config = dict(
    n_kv_head=12,
    head_dim=32,
    init_std_up=0.0361,
    optimizer='muon',
    lr_mult_o=2.0,
)
MLP neurons of a small language model. Each row is named by its layer, matrix (up: input weights) and neuron, and shows model dimensions 48-175. Each number is 500 + 25 x the weight over its row's rms, rounded and kept within 0 to 999. Numbers have three digits each.
After each neuron's rows, "fires on" lists the tokens most often at its 100 highest values on Wikipedia text that the model never trained on.

L6.up532:472516505528520488476513518494502535529503478455520510459509472463495470514532489488533552466464511519477492451517484498489491464517511507484502534426499503502520482500507483499496499553486524486500503457542525468542534554486481507499530465469518495495489513445489478508491473483484485540503473514490542548489488516457488477484492516507503464537464510520466507460497493512490522498511
fires on: "2", "-", "al", "ru", "de", " on"

L6.up292:484529477498512542450502508500504504469477503531487464491479552478487442523483525546483507473496491525492536523501493519521523487505484472515508501473505503493491484521487508498462496492502460490527492537483477433483491533491513490497448489488519523492546540518492529488506500485540473562458522542502472492564500457537475508480522514517449479502535528523501472500485469502519500524534
fires on: "ed", " and", "able", " close"

L4.up423:524464431557528512488475529525523483484485524479513525528496531448529480551494491500493485503514486523494468486475515529476518512507498503478540526492502460525466515491521500553467531466533504495520487535510491492504524519479489520520476504473509507486516469463508529491500462493487532551495551514525502478492514488507533473517509504507451535463511497515447470490495459504482494489490
fires on: "s", "en", ")", " near", " in", " "

L4.up655:562532510499488509493560496519475493494464499470504537528522522521438470455504468515497485525526475448492483486521468504485504492498482530462481521460482503478487511492521558495473501490477512501511496480483482476440528517543511497486547491510526504483477499502503466511501511449490502500457517520480500556502500517431514555542535505529485495484525504509539488502505539491487540503473
fires on: " |", "com", "."

L6.up34:540468516485495506528489510507499509503488562450468495524504569545504516467498507490536502515502460474527516504480515506497522522486517487509431493499518500459484493508510475535472504491510506501520507497463456510503472563494487493553507461526459493557457520475538531459488473475489516503452476503488503502482508506534517503482453481453514467535524460458492501506501532529531521515524
fires on: " (", "P", "-", "on", "(", "O"

L6.up659:514517509510490495524503470452513525526512506462452481461487511528458501498466464492522510486486479471558541472486505532522522531526475463493493499517504464485512498516482488481505534500549473515486518491503473563522494500499498499511507467486539474490511550539499474505534525489515493499537528511507479522531481533509499493536502478514532494496476491514544519487463452494547493503477
fires on: ".", ",", "w", "9", " of"

L6.up350:481549508449497483498484549484527508479498476483524474452500458543525517494489506538509538496468506518477501473459483537503494550472534503490475504465495524514501452456528484545516549514521490491432536485509509486490511459514490501477475459516535490475472505492515545477538526517471518509508505501464490482461522488498459519506528453558513497456525499499458539483477469485488526498515
fires on: "2", "0", "\n", "6", "ator", "ctor"

L6.up118:505495503517541441512502439491521515455469491447531470551511537532494483540466484572527468495508487496480534521517494490497530521533526525506467493491505472506503463504466475483532525515494513538510505484456523519490458536476509573480534519467517498489490479470468534522464513503466510501522505494476509503484514515474479500487490497515493508523486482527490528503507473508499501511500
fires on: " was", " as", ",", " been"

L6.up646:475491508477527513510502481528484512486522480531498466545508481513501491511498527526531490463498505527519492507506507532487525479504513449485474557477481462526457536516489513526494496487493469502461493485479478525461453488500491448524554540509495532505502514513466467530494508477487499506528471520514500499507520488495482489512532514497460498498537444545511519497476496545477519525453
fires on: "N", " O", "vi", " Mu", " Sa", "O"

L6.up576:476538462488476496493536515459494511476499471534511559563528515512475457532478512481499495531524517517473476530509471499531482503480499519530494493499525499481469492508492478526485482495514547516542444501490506505510464492476484471534479493493498458452483493507488481468491460500521502500511534510496487501478500512509507506458510527494478521516532504502479538476472543530496510498521
fires on: "'", "s", "us"

L6.up374:507505542467511503495454494505504504521480502443489495513469503492500508532510494498496452500516492516544493495492526494492504532501549497450492509498490501528441478515492476526477541524466488515433457436496507503498481514481488511515500488482485492497491474506510514498522475492510527519497476505463543510517532542451517504496528522495532484497505505530521487489521476480524500477488
fires on: "e", "f", "a", "s", "u", "de"

L6.up311:489486486521542505533519479505476519505485544534507496514515480480522489531562492502542509518507530485492485511473535525507523532501508515529476537490470505505503472507453509472499490488440497494470495468519500522523473483485517506510466518517457497475524517488473505484526474477474541554524522505526545508460520521457472574461503507490525474487493506535474552520482463533478517498456
fires on: "G", " G", " P", "P", " to", "s"

L6.up340:493495479526477511519468486493496535428466478470522475517510494500528538472517522466493503496481493522499542479496525504489501478492504536499510511521486521483557514450518461506472540508511539536504505510466512498493500505518458469510497477516493483480513484476502526525501504441546509469476538494503515508467518516470502439510505472476506436515501519454520493446555488502507528510478
fires on: "ac", "com", "op", "ar", "um", "."

L4.up682:502510472525489514497443520509514519539466537485509476497458460525490483505511455481515498532509454520476557520493501529472489520504489506508512452471524476472545539487485507496482491503456517528536449514503502479490469468508496552485508485557481515502472490509480490473525498494496481501512474474502506517504490459474482480503515448540485499509504488493459519463533497538488512519534
fires on: ":", "-", "On", " office", " On"

L4.up495:522507483499499506522482509498470479492500465474489500539500518480450476465499471497479511497531516470498497518524490500505452531482497478532504476498508501526521512521477510494501547500473468501547517475474534511476537513491496526524503550528496460464511534504527500509505464466437499484514479445491505482497439499471507510480501474467515497475499505489498542462435543529480527479444
fires on: " He", "'", " It", " he", " She"

L6.up105:504428496492505491506460506510490503479511521528519527502460511488528508486456496447526484490490503493514507530521492538511494526471526498539566497490548490474512491537476496529524469507487478473463518547466492480482482477479480478486508469534497527462507475495494475523488502511512486551516466511486506521441558472522506492477481480521494573524514497506462476486529457487541465509495
fires on: " Man", " man", "man", "Man", "r", "ter"

L4.up603:484519518508489498506510499491487499526479501507523480514445504488523487530529522514501519512462528524470511473519516504533505551469460503479529550504537530515502475459470456479503560486505463463522486526474487487514471554502518499555497535523487484494549475507472494484482495465498503448528484502562491484479504524472484551478522513477532455536511521541506483491509467493501482524489
fires on: " and", "==", "berg", "."

L4.up51:475458461498460477517509491463528507469516528478552495468460504468462555534514457504506472556481504482509465507487500481497479546508502485462513526489518498510445480506525507523492451486501483517524493517438495496484500491475500512496484469477492506517516502528478481526495497510511516565444493464552501493510485503554456506523512511477479489467508533504505512532528487526516497511535
fires on: "ing", "ating", "e", "ate"

L4.up248:522508471492492472491510533499479487476513500488507569502488516568498486503491471546504489504473505509474491522508486474492501480530513500480504498470434524512518521533454487498490551539471518524543522506504489469527507495489481523494502521486519515491475501548490483488458457476456484508508504505512481528500467519503499525505444469520463493490474474465500490468524538528483485474476
fires on: " un", " as", "Un", " his", " dis"

L6.up580:487509492511491495481474481494463484498505489465547529529517507509467455507509460467490518487489509499500474522537492501529514512550468488502509504495535473561519564485480566495519587512499555455503499489511500528497535499496524493518488516495488526523496476523489490532512479520494496514484508514481549479465477513527512492513518537465500473470449490500504509498466448464511441521512
fires on: " un", " \"", "'", " that", "‘", " over"

L6.up492:564542470512504495493502500544469480479530476499535513514512501506496452497496504495534526511480530505512480515474529524511474517525466457529509519499521491498487516510478515495474537527507506491536508496538524495549500505484450481524513479472494440509489493514453504517484480530489520512512498515520497491478451507499511514513509487536481533507533501557468474466497506448535541469526
fires on: " (", "air", "-", "or"

L4.up9:496493472522547522481454496460529496502495518477504527529484487483460487521491508489511455518463518528464490509558543498455513466504503475506545547486493447495492502572446518522531499495481493517507530493475453479508483519520519501513478479481469477548513455491541521537550480526450545529503463524493499524500503500531527508540511485479489488500528534557509516475450512506441464462496
fires on: " under", "o", " Co", "r", " gr"

L4.up430:514492521568506526543515491501489477506477481503539516480489517513421496455499494504489574500499516458539506496524516528550498518485489492496505503460453486491519512481484474521498491481508494508523529573498524518468507500519479503474519533489484515490483486492485551451498523510496506506473549478446528527457512484503509476499506477554510431506483489506501516476493499433502463487509
fires on: " |", "s", "–", "th"

L4.up365:488488549493490505485492525521527501517465502533521454501493501513500467469471464499509476557481506505487469454507534512454506508528477507509487535529507513514513456564493499543471491505470499459479546480455486521525487509506490493499479497532522495500472435479488550495529538476475482516525489497540462444513516489473511477509496527487461540489531523537469491444511463500493505504491
fires on: "\n", " made", " described", "Season"

L4.up453:483504548495486472527525502446555500522471474487514470524471455463482485482529484486491520464515480519456458504483512505461514565506556482494487525526524467529519495514483491506510498503465516491466504506444566531501501531489512493521481520471510525479493484494484482488473526488488509501496544478505479508529498470492501484495512505502471505521496472510500463455550519519471505534489
fires on: "\n", "=="

L6.up204:488493488547531494536469499501532533480507480497511511531469495510496521457503506477492519519503543547500494505521510510553480495473470486478523532469489479511539510496494507480459491547516511503503480535520542495527561497521530446480531504513498514463461533523445490477498489475486534496523502510493492490537507527517515510497499513487435502546497494515490474461463515500506466495496
fires on: " his", "al", " its", "Early", "s", "tic"

L6.up534:488512517539521497484546519465505455493505473523491519483487528510479476488468477492468526539494490471460567485532536470545509494436507483511471491520508478488492493482483493485494508524513518496483527504515472538554468529487562532509504502554499498517502530498481549509479487490527498519511521506513474448504536462521504516468515518479522485526506468456511511491519485504545507444535
fires on: "re", " Re", " ", "Re", " Be"

L4.up413:490512483508504531491530504489537495474505477498490517488494508500519473525478498463522506519499482496480454489548515517527523535517494504449530476490515521463492502481517482493530457511515467525502521478542523543543486474536534432488471506503476521498512553460513504565500546478530512512492535529514495497491503480534472448516509473512497502499508496559518481524489538458522467521454
fires on: " |", "\n", " and"

L4.up757:476462546454495498494523480515488471519454505488547535500477508511494511479470544515502506496445482533501481529452494461532530490482515485497519484491474462549539496499484493487507521495490480527473518490510451565496484500497541502498482477503477503503505496493468510493481525545493482499538501515509491489523512523531520519491470474495541510489501503519461495439529516529534549464506
fires on: " un", "mo", " La", " St", " San", " as"